Weights of a small transformer language model: MLP 896 SwiGLU.
MLP neurons of a small language model. Each row is named by its layer, matrix (gate and up: input weights) and neuron, and shows model dimensions 208-399. Each number is 500 + 40 x the weight over its row's rms, rounded and kept within 0 to 999. Numbers have three digits each. A neuron's up and down rows have the sign that makes its largest values positive.
After each neuron's rows, "fires in" lists the words (lower case) most often at its 100 highest values on Wikipedia text that the model never trained on; "fires on" lists the tokens most often at its 100 highest values on Wikipedia text that the model never trained on.

L8.gate810:543490525554483542517579463542475597501508497492505447492477529481522473447490507476450559540556488518492569516480496483499487515496491438475473489504511489480479527466552535485461506554524535600588495478540509447513487493491438498504495510462510481548475485442571562468550459471500461540448518589491498425514531459498524462396478447458485473507427458508537403521523493490490525524483524504497586482456546539492484528474532477478519473446361492439496514546498468443451522487528475474496496500431549508488442551508515537495461542462469403457449489466501484594489477559434519467
L8.up810:466447513529455517494436529463447508504477482486452521502540542502487490490564511424550474515603501560502412429578573504498518437451526513496498570575486483488442500477472580572468488472551471479502470491455477470483419582502439432436526455470598482446518543572537556480505473524532493476444547496500503549473496537515414502483496492481479491516514506490506513469505552534453553500506504523446492547483498594483445520481474472515518456558605420481502471586566509510543477527515482462566541557487532515495490528516429507459496548527488495533418484510574526494498469552474475458
fires in: "to", "can", "t", "not"
fires on: " to", " can", " not"

L7.gate536:523515499506496460472501496486536504539501511512556430492479471522500541529565481495449525433558481511486522549506400512495535489491551507607494471511543543554457466526451538451515549567550426541540535573472469534473481563486477532453493470472523515434443457573546513484507452483530449457514481473485560481469463443573498552511492488522487596445567513565515555482533548499497510488502443528505527585458413535526477516585501514473515542465477527415543491485551488430558439507484484453520547445514477460510492484544480480527425488484521478441526572423537436466482535463466508479
L7.up536:457423477469526501579526528471457462521422581559516547490526497467507522500516472483517563447541486509442416502523524441505519449521538523478500475532476507531509476421462483434522484495478482482486510572411498470534487492446488476496453477529423438486553452557553437481548583584501514494485529516554481544509497480482512497486487554488567479593476458511462529434448486432519488566484543550515555476540506523525566514494539420498414546559504477488415520486515467508508473431520462522476549486485488486459502439544437454537480453522485525461597465474505474486537466487454441569
fires in: "since", "until", "after", "during", "to"
fires on: " since", " until", " after", " during", " to"

L5.gate209:542512431511473531416451522507540523534476470505496551581577503547468479524517554515546411509542488551520489486536574507462554443447480538571438497592476538549488493479512486468476411464416485483546488515494497447503441503535556540508515502499563543464528414439564491532499513495495522515451485472514459539484533529539427540406525558520419499487463473535529462519459477473387476456480525503507552548517443510492583477485550514539516537464530499512510537534508513443539460408468498571490529522491470547479448529536542501526441471484537513554481501443534502497483519430540521576
L5.up209:496523510458510530486465547462542505480505547552537559481519531473420489464465534464503447565579454446524487554497574487479465402464512501482475549546437500515489518584558525522569449531524525492507511558497530485545480548527467565516493535499554461513563519458503593508579534503528446476495542381501527523498514458457440477528524521514456486444526480516536544488460508436458515481486572510530479416528467527502522529493516445488566535510514470506449462510549478504582474443487460550570524574498468519499487455488525490500474543529507520433456519493512411504467552469531524482
fires in: "in", "up", "to", "of", "at", "with"
fires on: " in", " up", " to", " of", " at", " with"

L5.gate212:532495413513542455509513483531555504485480500518522520482453557464454453462560471450500492475489525531566509493416468481520500455478481600499458472468507567482521526562518483464488487499448525469502480530525504486475532498515390525472452550462461563592582469460491500480566502461465580476537484502537478579521523512556486439545465548436571522469517550504363508480473519483529457464525485461520527435505494489514537516541470461498509489450494489538565503481482481437429492522444440536558468482432474476479524542494482520443451501471558457508488537546432589450496540572478521561
L5.up212:496464465457434571542523489589498446576535528454477491454486497574469520515493479535536502500522525547444496499473433476529409469529482527570498574492462542523508573610455523522431531478453501513540492463521542510495469485500497526472503492456459463473599571491502493455469539510546560547523448532506472469515455534435430472489498438515471499531489474467505462447526492563513584415516494486596458479524523544431587495477416456463496468559504498490475486535422519569522530526486472462502487527569483563491440413552529516525474486516507540557570467457548511478470531517537541534
fires in: "for", "of", "a", "and", "to", "among"
fires on: " for", " of", " a", " and", " to", " among"

L7.gate700:451514473473428506469473419498493539567533539554506478484545486456461428511570499482462469529499505453472476465545529482452443482426502498560436495520516520515436500507552509500630480520456560526569453488554511435600446544556472521520495484513467504436466470504512457552510538514465428459512487456458515548496400521368514521457501524520459447446470550497511471477484475490547463538539497539507496522434505498523533517448565487559561492488474450557493523565539533441515608576504518566458524494487536528418458516496554520492637594470500464475509491527461514523448492466557495525
L7.up700:492456430463473539567485527528566497521479540505436533465463474478497490484506560510477519465535527513476470467481578550538456488503473519517485471472478444473547479513465480512557451495530589599530543465503441435539505462497479518460490433525600499465422410551550526437467507464432502513488475520387485500520498524505462517473485480585502518542470575531461519497425450496504515537451521452467451524492531465469558516504512539554478479466538447536519521502554558487529507513524478555543546510519556484470429559532479453534593491539449443490488451487515456491501490483469497508
fires in: "to", "with", "for", "of"
fires on: " to", " with", " for", " of"

L5.gate783:459490570538476527500497603489501561514420511509470457499526523535523486434489506582518524588522476503430509468515500502516502573524553538436560565500531484492485433542483482457496464443511444537432456548514481486480497533477498435424493490517501511492503513539538544569584562457497471474464523557505541483500432543505460475465479487493530478490432462519503519460493511501457529578541546475504524454509450485424457579475533578429494450477469539479545484501531553442568558498519517416435499472555554542508484559519456400495480508467475454519476482445449578499442504491464486422
L5.up783:469550506613482453496535461478554449423489531495497435535474544521491503485471512557508584433405567432427532492441465471610522545530520515472486518512549546525538505491464493516517472464537438515465466604547480579462477566473516521488491472562474504559518530534487465488552468441484493511517557470437465481487450527481446449575487448509492465494479516513511520504526513459523483543501505466494489501485499445543525500539576494473513537482383521496502513484548546513533449501576488534453490473505439521466472512476483575567495498485505451527482531474474475475528474555450496469
fires in: "also", "not", "never", "only", "since", "even"
fires on: " also", " not", " never", " only", " since", " even"

L5.gate588:459532511557480481518462467483524468520491489491520529528499546517543521458507538528472507515492561460541492537480476467507454424529469454444555453457463544549527436470518525488492487567539547554467567577520508465515481508527485508504473588507512516489437596478447490515481470502458506555445499547533462555433426505487524570448534545441535538404523542494469513506514488534586512480465542435468459488467507431584410577508549467504497501470511545490429533443581452491531585511526523503557536500482483465472464520515465535573531507426478458509499521457506474515495506541440442553
L5.up588:524468505556501526484484526424508522542512524507509508468425562556505516504470556522469495524548582478444508533577521510503503528554512487475489474468488511463482513501500443522510461467454468440527531559494535408499490443538424532472432564477592626515432522521499522461453460499502457554523469483525437507468443505466466551465574487499482487458509553539497496499537601500532551482467484475494510473532492458558449508482507423481499505495456534562490528404517501457458559506486479487536534480483527450536502509505596457533461503545493541527541504475480462596504501558416582493
fires in: "at", "from", "degree", "of", "in", "bachelor"
fires on: " at", " from", " degree", " of", " in", " Bachelor"

L2.gate152:502555529489532510535510520454561419496411577467465477574519497584553548404535440565553472521560523505517515504498459464494554490470457470487502493569475550512472526514495445511501529486538501497567499567501471455481565485522515546463630506515544492510478491416560464521494471466478503496454487555493478498459543462493449517490560592509471497527511416588510425498506545470549528486538489479501438577441542527494479572562490520556554520566572543527510514540485513508543556473526499502533457494512488471538456537430485538404495531566506544479511472475549449517448478547415469502
L2.up152:448519495485526581554462525577451483539486544417540509508437457474538503480535463533595480491416542476602470560529419461565502456379482460523495450484465522478566542451486517517510534486586489478515456486446522437558524445550486542504539457514523485463513449530526440506504485518496547511519473503446536482499532529512548538493519470486481484523468499486497401538475433478542495486452509440491414532501452506501452574454527502477491521571517531501547538389492439513605499488502480538465416546415482505570523540472491520523520453530559454509509525484465458503499515541528495482
fires in: "on", "via", "from"
fires on: " on", "On", " via", " On", " from"

L2.gate764:544517502577534561472507547513468458500476581510515553527539423540530483469470492483536536533541392438575432481528509486519475476482472448464480527530531549531536459449526521491460423485577508483471469429538479438476502541443423542490499441497489535530532508609559451480502568524463454493510536504445468476442538520508448554483482513445519475478461472490502451487445503547424555488545440475496552482474481572433514469551510506450510527557517566508527496451526522482455493535533551524558510596495478559478453462517506505534487477512499568508473571459547460474517498492401473484
L2.up764:497462543444552543471495450486497474534474459461526466529556413527448491472477531487474593523486484488536526567459483505500454545459459459475469513510501486544533443507420539489542438435535415497561574484559512445462490483456511454546512434519496472473484527565479517498582519433499516475497514540467419442474548559544516470504485472499491505470509461519576517516489527505434498425461435516415448508468464490538528459535538495594509469509480533461453425474587529557494503476440529410517409502543489479441505462491566510514471497541492478585521447551414498437495491519480485436
fires in: "him", "them", "only", "just", "even", "it"
fires on: " him", " them", " only", " just", "ing", " even"

L7.gate570:463507453525487479451467535528432431586446525496452494506540527511480491548474447451441506465528513551488477428558508453555512503530522551483505495576471532479536488509503505478500458524497483567479538462489481464356496448468501504519505569509520525538537532604539516558460546454477510445437511468537492510383466453569512478545486491501510515492473499575529517451509478467549537468472522473483472617556459468559542523515438520474446552512544536584485493494562419489493483506454523529463525444470492523555461487555464515477493529455526537465509493523494570428518501603530389486
L7.up570:466556440491429437547425432538449403494595467468449499490484540475534523448473427494471472499506558526460489481495522498454466491526505490508452466487546538565560510531498463559513460532503476473543510512464527493513442532417489503517517535455505559579405537533571549482527508559461554503497582464458406464471550542538556489468474479577480443491503559600423545514543564425443526498433529526474482461536514450521517514495536449461562542514472487495467452474531471475460476516487444532540507484505433484549461542470460468521470474476481555500514492496449491481503525599475494469
fires in: "was", "were", "not"
fires on: " was", " were", " not"

L5.gate809:539510409559503509501523542572563531445520441481518555500470528511480518465517528478553469486573492517508462491517478533477482455493471454451486488497466551460454521626443400482454487567515447463600482559503500503509569493499504433539532544484497524533479517515535487525493425489507434496538571424490493534384486487478536487512465509541524521512476504520524466525450478560571540477491503488463539410472502390584572428473528476522451495518433518471458549441555432410522471530511498570511451523505464445466516491516515473537537515516431455521494555565505532521540554550543512498
L5.up809:490490596525552556486521501447501538449504466539445510463506494494499499473570541508420546472456535526562464465475514467505445480573561486478538464513506526474497539506486494431489518523444512530575453546475494515530478464574512466482440555504535470486417534482571443516450481488491431519559498489503471546505444510477520534435481490495544510520505534437472502501434520525558471507464480465450510518494538449494559519442551531510401478475483513439534502428565475411534464525604482478522440487429483482518507531507471451546467536483445512480524525585479492561478484428562502527
fires in: "in", "of", "early", "his", "pursued"
fires on: " in", " of", "==Early", " his", "ued"

L5.gate276:509469511470437529439516469558557463419489537517465518491457447485379513474469525500453510540529541566517581471543519528514487481489537518549534521524529475468568538584497414433442530465491548465509534532471507502549492479506503454457513431464543525528499538479501533534504508494591484526584559420536461528468433569538550494457529472441526461532474495454483538525515540475517493516539503494510472544539478460586575544486594461522522453554496485511519533555503467422512542471505484529544473530503493556497506497510523513476480491525593509505481501433508555470490477536473592512
L5.up276:446462499458462514489447454497504456465539547490421499521504481475507458505447530496500395459503505553513518442494471490441514454515539411481412477492492476528484514532517462530448511496498475426583535416443531416504476415557455490427531546537438505477479508431527462563509543549476484450511534468468420553451432511521433478539550488452538501513514542474483527474522560453496385449465523447498468452605446482561537543491547447511540556491487440499455554525475443451470505469509549463495486499510509505450522506501504449498490504560549500479509455438527530527492549481498457484
fires in: "in", "the", "at", "to", "s", "for"
fires on: " in", " the", " at", " to", "'s", " for"

L5.gate70:558468479505525511500597544499560512534532538589478498514543559506536535413574535551526502553482488516474480479431423483508567463510593552489541413385520440457481455567478459475402550504530515548553612504555468459510594512536562550535553530492532432471514461528460558515479519468433578551511496447505523447460465474476530525449523511487521445501525399451533475567504510434583481512535456475546514476538525526574519532526518500490492450568461509465509430520504434481538500484534448503531494518512526518501492501451515444519426533523468514536558495441489544537515520538551452507
L5.up70:573487527517485508519483573490470497505472539488574478511448486524558497487541443495464473416490544504462485494510439466427521515536466565460527484532518530465447528549478513504445533476515445519495521489517545507561522568492493523533547536535506511593583538539465525474498479460512525509554484526455542413460469503505458504512473469562509593508397515504533457498481508504571511487500578528540484547521503566552513523448486471511473386497450543399598452454445444475478532563472511502544555503421478505481476525487472432558526479549492397546478532454454550484530571463568482470
fires in: "of", "owned", "a"
fires on: " of", " a", " owned"

L7.gate794:503481533537505568527496549479439414527472507536497477485534430523507477501585525457539509489501536464438461458501497557509491493520451481432470575538494501528483438466482478543512468502417441524550541529482485537471524510510496556440534432512437477438561519496554517487519494541520562462513561460488476499490541570472449489523446467412527599475539508463496457544459418480484503503507516519505523513443451619469497513467537537506488484463480417495500453533562446476456474508495431459455524441535549534551490491484448442477565504464547535562469463540581514536507490422497548574
L7.up794:488524461551481539476536477564570553485429512464502521496559511507488545518519432500524547521528472531547408438543490488525478403405550527502463453462470522548554527453496593562579566487481442504541479581535492418509448514437493486435536503455466536505497468443463530397508586530497556527485528548409526517491500535465534470523506587494461527456448535493501535461540534499449496521538557567519471461465559429559478484539443501499490498526521498453564546511523451440483540466547490488488473482516508501430520483557420488527490442459460444444480429522473519465449408498467463567
fires in: "after", "before", "upon", "to", "and"
fires on: " before", " After", " to", " after", "After"

L5.gate125:496592500506491485444561581475516409455555529519530538527443533527535417495483536545451483513480483462518536502501545465485417515475509467541457523474567514429509442528498404502465507527377526509536492492514493511481578470463512498455425495489491559514548511495465581533474458534505541533526490494508450515486511525506494480448574459528467481535573477500520466485497451468494559536534482539472523546567523505507559515540466482582473518514448575455544508469582451471463515501539525526514478531526484540469580469546521418449412469437505526533520495448503485507516542516494499460
L5.up125:469443556485494463546545529504511431401549506514488497571466470578584469507483527519600517510585483533423512556540492455471495475526526478451474541532521468474461555491407487501534474531548481499483435455532521511500557467496461477563447451480519450480556545580536460522463529483467464472577521490496455416560545525485505487466557499444484476543487465425559517517497530533476489463544504495507478528565581523508427546513522548560518444520487567498487496568514402442533517517480539489522474545453574515418536457516456498484517522462534516491467494472479511481545463490483457540
fires in: "a", "the", "an"
fires on: " the", " a", " an"

L5.gate161:542523504503503534518546465515552462464451507526476430560465460487501532598495537514532464447553512442528461533505477512479484514491486570504499506543401526470478484593541497433535546527454499503492550505495480522555533498494431548438498482512507459432537481456580497506533557467553540540515515449556428501509523494551521516480466482549544495489418498512509507499507411538544502618537443580443448467433450496515512477514473558554544480584542453512459500553454521567502420511469511518480508542491551418392595553490361525538530526485544468561451530517447503481492558501474513525
L5.up161:519425504515483507495521485468510447496504466545485417532511506489482502490570533524548499450547446495512505533478509542580444461466459537470546580465494495570491534511475449488485527519456495447393477525535554526476509563503524424474504545447414445574547472482480564519501516480443508526466524533482570469453490463540534454465573560446485438560454425461517523457530501534466555513511507517544514535525525496532496484478444504563565428492495480514533545527486494489474522560482489485486488535482500517493499513514528539525499468517547444564547437451441519508529563485485538511
fires in: "and", "of"
fires on: " and", " of"

L8.gate516:511548445489536469524450473523476573492470487480541512514518506519499546500486467563528481519506483526507458442488458502540431432533494426462578516509532449470540480557520554496424550550539473504547526506472449558412488532409467567496509563508524455498483464513533476542466547486447577514525501384570540585475539521521534528554514457563510418470515474516466521467497556461497564443452519488436446523457534561591475478478479548468495521494499580494533434475527504524499478515433462558537489404506529562508516512545512519535403490417466542583525503520505510524494515534468514500
L8.up516:482526422517446479523489445559554502463460486503541509573483525528423479486540413516459578459459594506461551538483520532506513502560521455527524535508481489473567420558552527478501490560462534524503525517532589498574487494565479546494519564495454511472517502546473495414474472404484478512458554511519491541461575488467465525511473466504499465381513535505474496491474496468482500480466474506450514478534454509513483515490484502526502465526499528535439490550486520539448498531527518541586514484527515523490495607520592471534529544516467510558563467480475453495504528514508507409
fires in: "was", "be", "were", "been", "being"
fires on: " was", " be", " were", " been", " being"

L7.gate496:481483564548573524525535447475553509491500498441491518510517438530507490485538547487463414520452545425509526519577490528498534540537494548524468488426510576461491511548558421530546527505526482505550629551480500490515489419459500483533475491509496414485523431515589545495504527469479542586509569502519585537501520447505535534448513574584532494497452465535508459544499503435456472433498510511495484437511510467524501556510467474526559445514490434494465446531507502436568507544458446506455464460528525535487560471466454463443480533557550514529485476475483443518547514531477530443
L7.up496:557472407438473453511398509523571479474567525508496500517486560509540522592437463519453493486546374546507466495549514457468485509475503524453504464529518550567498447528478512544476447431520481485456546472508487462438505523485466476512604494549499497484516538527428520513520467541510487511593514434485457449472478475526526461440528535589531513518493526551422466471537481508535487431541537466520471551540494498537483534522505491533563469600502508492579505436548586470509517505473481513548478574524537450465481508565504536537489532491405403523488472453501530505519351507525561507
fires in: "of", "in", "by", "on", "ca"
fires on: " of", " in", " on", " by", " C", "a."

L5.gate792:502490541579457510469478536469512542466528461452525481557416478571555525530461520442454512454542513524524500500528564542464458507492489501519547506486511499481524506466511567540428574492475500534506497480527564482494480476562520500464507541509493475515473505539543560430536501485499530522440550564544440431545509491523532497478515454478407465458486487496498446449542588507484575522466508419529497558495495544450473570541491435522456496487426478541526573561529473524464500507482453501560536391573480557499521495468464489390543487509529473463499566549558582585429493509527485507
L5.up792:526531441494404524525474546454476512507523495507546437533512530566455491540504492452495477491527436517470447437524490497545455468460506429550606540477516537509496523464547546539498535509493462500460457529583509511433494549488450426446516520542545525477503515515569492473573487481424488535504517523560472460549528540511525556492509500436496526464452491489439575526515521489451559532508478481485450479521513512450508537480541516497429450431507474559517445495555490574433499506493468443533530509539492541481462510495505523446569467527519508569504502429499575553540512553541530457
fires in: "to", "can"
fires on: " to", " can"

L7.gate273:513502513455490501555473499444464527499555521451467427507500473478537494469469531454554533534524476488478499511538532522494501412466481426528525344583502460469506536499477458469471595446437499512496456538476489540489470479570488526511478477464432558523431526484593441444518484499520524553451529543493494463498481513454451484506485518421408542480446468506471475493527541443579460518508526530503453521526515486455483518501533443509506441433510495471492483449480486479573508468478505567455592534560497543449467554542461556438530546460496440470526524561512484453442458497519452519
L7.up273:468526507507462565475448496486416508493505498492441500509535509457501518505611481522477487555486498543568420541547413482536479504466501533468471588448571532411559505492445509469497459448511475539536518589505486477473485487464497509509537486497553548507454494460444523521539473451543551569435539500516479509510494512472466545513495465492543549417488494533465486515538568421503560428518483495469513494530573569472480504535488515451486507562407499482535499577508528538518538468492491474548528525552535459427504485574479462525505562524483575429490448506442463526450451452492473464
fires in: "would", "to", "not", "will", "may", "should"
fires on: " would", " to", " not", " may", " will", " should"

L2.gate57:459417517532552482586467594491499572456439516516543467562472436482575511472487446459480384551447482601530509461530525488483533444452538429492444514577544481466555558450515476553457569452510467526449522475532483453481497454573442562544521464464464501401455502543499474438515534552510521469482557456485483484498525420537514455421498502549509504492509479558485453489510559513502462518449479432489485549588544492499532529478538485527476492479424469482531513550524548500488535531476431456507572525481436512489511555457469520440458502474530542468454548466481528474517522522503498465
L2.up57:466432417444521560527449522533537546419476534470523509450498469383557440485470465513449537549452464473502452429499490463507457444469474437519448491596538438490587562453459472502491544522494506474480555480503530479472415546497485553539566479471487483467591469527518533465574462556511469470513532517449491498450517528557501501444422451542468469462519578503465525485444566494507495494457516495460450559468511494511534487504488522521533516565469461526527519540498540495509536474539496528541517420474503503439512532472473476432442479434487530504476506522484502473528505478544493490
fires in: "to", "of", "than", "t", "not"
fires on: " to", " of", " than", " not"

L2.gate506:525520540493491447549484526479551516490521482550535574507525458494506545493547487468472512432436446410444477497566481511454468577585509514501440510491411472513518475402557518473493391507477520444454401534422485541447492467429470471531484498562417478480431468464464458497480536543494475506528528568503473478441520526411495541433461514476511487540514450610546473532493442460451541527505519533541455451567468529446512497526567482511480567409555514442471425545581448451555513520466485538549509450470507506506537444470561482525487452519429479464481508568472517523496455524502509504
L2.up506:570490513461510577526509483501515558505475509572427565488564487561483477537554472626493548510505572456484441464547456450552484482568528474545475445483501484434505581488470476523526504553539467467484467527574495550462553522537535493468541474476567507488456492476529457549524487492484557465514473493505443515518471524476532492541487488492496516514483498505469489552460406484528451570527520535497540439483486505485502484539525471411518466472597465535419420499527487475511483589499514527551455406493546462510524562493473476494487474455482525452514369493468536539540461569561494566
fires in: "to", "of", "despite", "from", "years"
fires on: " to", " of", " Despite", " from", " years"

L7.gate873:472426497567445466444505492455543528488458524423496539560497579469465520485468492422453462555512506530500461523493602524486432448411465500506490549451597545483461502533544598487519528490406477474496534568520520471551440410478427510556509492539551491436480525453517508475565491443440588487542501459527469421537506508492504546519487538528547504441485586462553468493483594532563540527491442484474515512505558521506537527522465483523457527541530533541532523476564485505489541522521481516526477483504528566528428544570476496486580546502485417474528575527437471521526499495581507541
L7.up873:585438458546466474506495536379461473502465584504472512507424564545449394515489556438465522528507515490481520491510522506486431451531522478429542448530517534412544550508480511408486474494594486489570500525511538469487472474578545478515496490479495519437506502469423448534471503545514515494494462491502426620492467559550485517485505480478469504465539500541469501501539515444557417469551483449526520543437474489488447484466523485558481511579481500498427419547550445417435463451479580463471499469578531509477466476529514509513498477416545529544565470523473480567489584463479487506
fires in: "to"
fires on: " to"

L7.gate759:533512545502433528479434524488475487452543568506473449495460479421497439463529441511534498461451467493500576470483520520431455518581508526493467482535460463487451496554502498531482468497540501501529442505560477482516463471480621486549420471515510511502511489516421535475476552489568451512460485517498517531430502468526525495529456485562580491476404494476465473467554506536517423498518474449508489444562531497450535503495485522460496473477434501485526514485518457469449482482557474534463490493481514475487565522545503533453466445547459469568557526459542471390502504507424511425
L7.up759:467484487480573471550477515527492550521505577526612463557502446504558456509520489498517534504501529483499463470510519513521470448513512563545508524443498468511529498564535502480438432495450471532500447542576482475474491443508483518461547433533518538462460386527502475543449519480541495485493558486498516512471456458467499469492501493506512484485497464478526574532465453454477549461553528533520527504471513475508474447545493484549521518508536470470440616508492494412510466486498570482478468467441512521466512494582465487527488505426470498421468557514507545471560527504529471504
fires in: "under", "in", "into", "of", "through", "for"
fires on: " under", " in", " into", " of", " through", " for"

L5.gate575:444497410469461427499499481490518470431455433462492489501516550397537479415506476475491519486587506495475463437464470526452436450517517445521517516537495493502458540559516491491574513498513459497470534497511500495470482489528500505480417525459531491514485474557485501445462458545417582542532549430559409548484482434496548503473527439519452502429428525438445437549503502535523551541426531512533487448506551473551526435481482524494537483503470525438449513454530520455440512603516481503548523520533534468480528489521502499473457520519506432531466454476453514543418475475471543577
L5.up575:503442463485487525516514528485523501567521548522570523560521527424526446471519509472491530419594450469511496514482573479498426494463608518427493425559524534559499541604531521477600490513430451508465457567551485531437470491546480522453462489461566575470578436499511449445539502554488505566513512536467461546492442508460533514496572531441575540557434515464533448516456481452448615482565514470477517507482511494474468500540497503535451483497458569485498549499521524431480484569515532542506533501527476506433458497474539484467483495503494492591501513490461449466503441493485473503
fires in: "of", "for", "on", "published"
fires on: " of", " for", " on", " published"

L5.gate324:457546484473539501468458649532499486465499552504464515464490538476506436493448500530499542441531520554500469504503474433545482478515525456493506486580465456466535524484471546507497444492547420481472515469521495521515579519532472554582491548499561473501505432540560588515430493561458502519512461503537447468486516475531441535536427500498462510568529392511441493450456510500495506541487470467504401539534505489501485533482465481577522505510461605443546483524547455539478536590525498462544478447548457556412487544443508503426506523487523499508501398517457519467453554531513516486
L5.up324:471496458465472532527491489570518475528572492449512460500462389490498496466491562536510499473484493507468579462470454477542534526537490532491478480519575416520499505494499519501537492437480560560506503484438508474456552511538427462493541520485491475404427516492495479523529483521513541484455495431463476556447551514407441543444534480519512520596503458492473433524455456403574492494537569522512510554457429517494561478494505545503466526461514502475529483513512476476457491508448580420403448512433498487534504533450517478589532515564464499504470484482520442515443568529528527545
fires in: "on"
fires on: " on", " On", "On"

L7.gate403:479462536538449465457507415448478496559542503490490583476557504463478461455511413434480501464542522513579505538521546546532513541408482484532452426503487437493497476476554523509473546403503438469529513494452529430538525438474514504534460498551490508475496507479524418429482489555529523463484556498489488518426536469454508526473440501489519482452538479549499499481514475480488533487516510515477432455482478499566506510498511444506485512588499484539478495483502488462476494510522477480520537459431498417375505487480553508436504528484512413528548516504456446468494493526524503506
L7.up403:626455472512509502526548499480519447518382534518545496502472428562491490442523460500477592489497574544453498497445544484440506456482434472506492497561479477470484518465529480498471454550533542466474513434522551441457491461545501510548472527492511459550547532465523520574550517530527494483457511539478531503537531462539505444477448528458533475522504501586476507501513494479507505488430537518553494456503488524548445559485460530517455466548513454587520469579564505447459483352519451478553561458528500488531514483557447490508469514457430418473432458523462558525560516526460562539
fires in: "to", "were", "be", "was", "are"
fires on: " to", " were", " be", " was", " are"

L7.gate408:500502485508451419457470463500476531522491497499510560516471496437563438504513479516450470522523528497459504529555513470441544452484529479484527483511550504480471516522617511458583437466461522473509583503490548503546528449453505512413520444513545444469528493444521483514503542482521440503591506460477458515471512537555516577539556525506465519501513491504546516532493498454467492442448459536475447531490516527469587506569469539502545555498510498492487480549504475547447453569462471497448506448466537522379519537593498465505550462501488509544549538518580498510478496602531562447
L7.up408:504476499453491529458483483501479450490493435524458503536481535538483555475482482503512497525546469466527512458527473512490531461488496435534565488536443494472610513581491487494450462514461514470562563497484527486468533504567480513563530555484542494524496506473496461580505560495445462527407586424485533576439544558468439424514508482554423479416442545526528487471532554478524555494556472475518438493489544464499564522478472551454407545475472446561479499464509474443472492446485439482567525524538495460491471505437551505539536490430552472527481487507440394485464588539499624470
fires in: "to", "or", "as"
fires on: " to", " or", " as"

L2.gate295:470469463502556492512531524505552509469494480494447469527549541514418465436526453482517427482457506477528429493478479543505433514540526582480555514588499533490509492497508494567452493496500539568543491474484441520551466502542514431525477548527499572489576540515412559463501512536547561483500456536490532495469486534489487560561585469568604512474439507478477502454541479491548504482507492427484531500417471522527421489435449555467495417606491490566436620522431544509469509507587459480479515534491509483476544534473475505579492540542523464607530465465514476535534516526526498498
L2.up295:460493476435482510531481469401488533500554512480433556564526458539508553470465523502468576435495502530478507447486473474481501439500496596480534474475444517457430523567471505531453476519539478491450544463458475535473497490497544545501524501438466521508534515500501541489484481458465458483488530503510511524504537507529469502580512521449495544425517454492574437468499510505490510456448560528474534476478535474510510485421526513537495495549524499476542476547550503566539453536513469526541507521450412524581541486534526559532516510540533459507589483512492505544519462523492520502
fires in: "and", "pursued", "completed"
fires on: " and", "ued", " completed"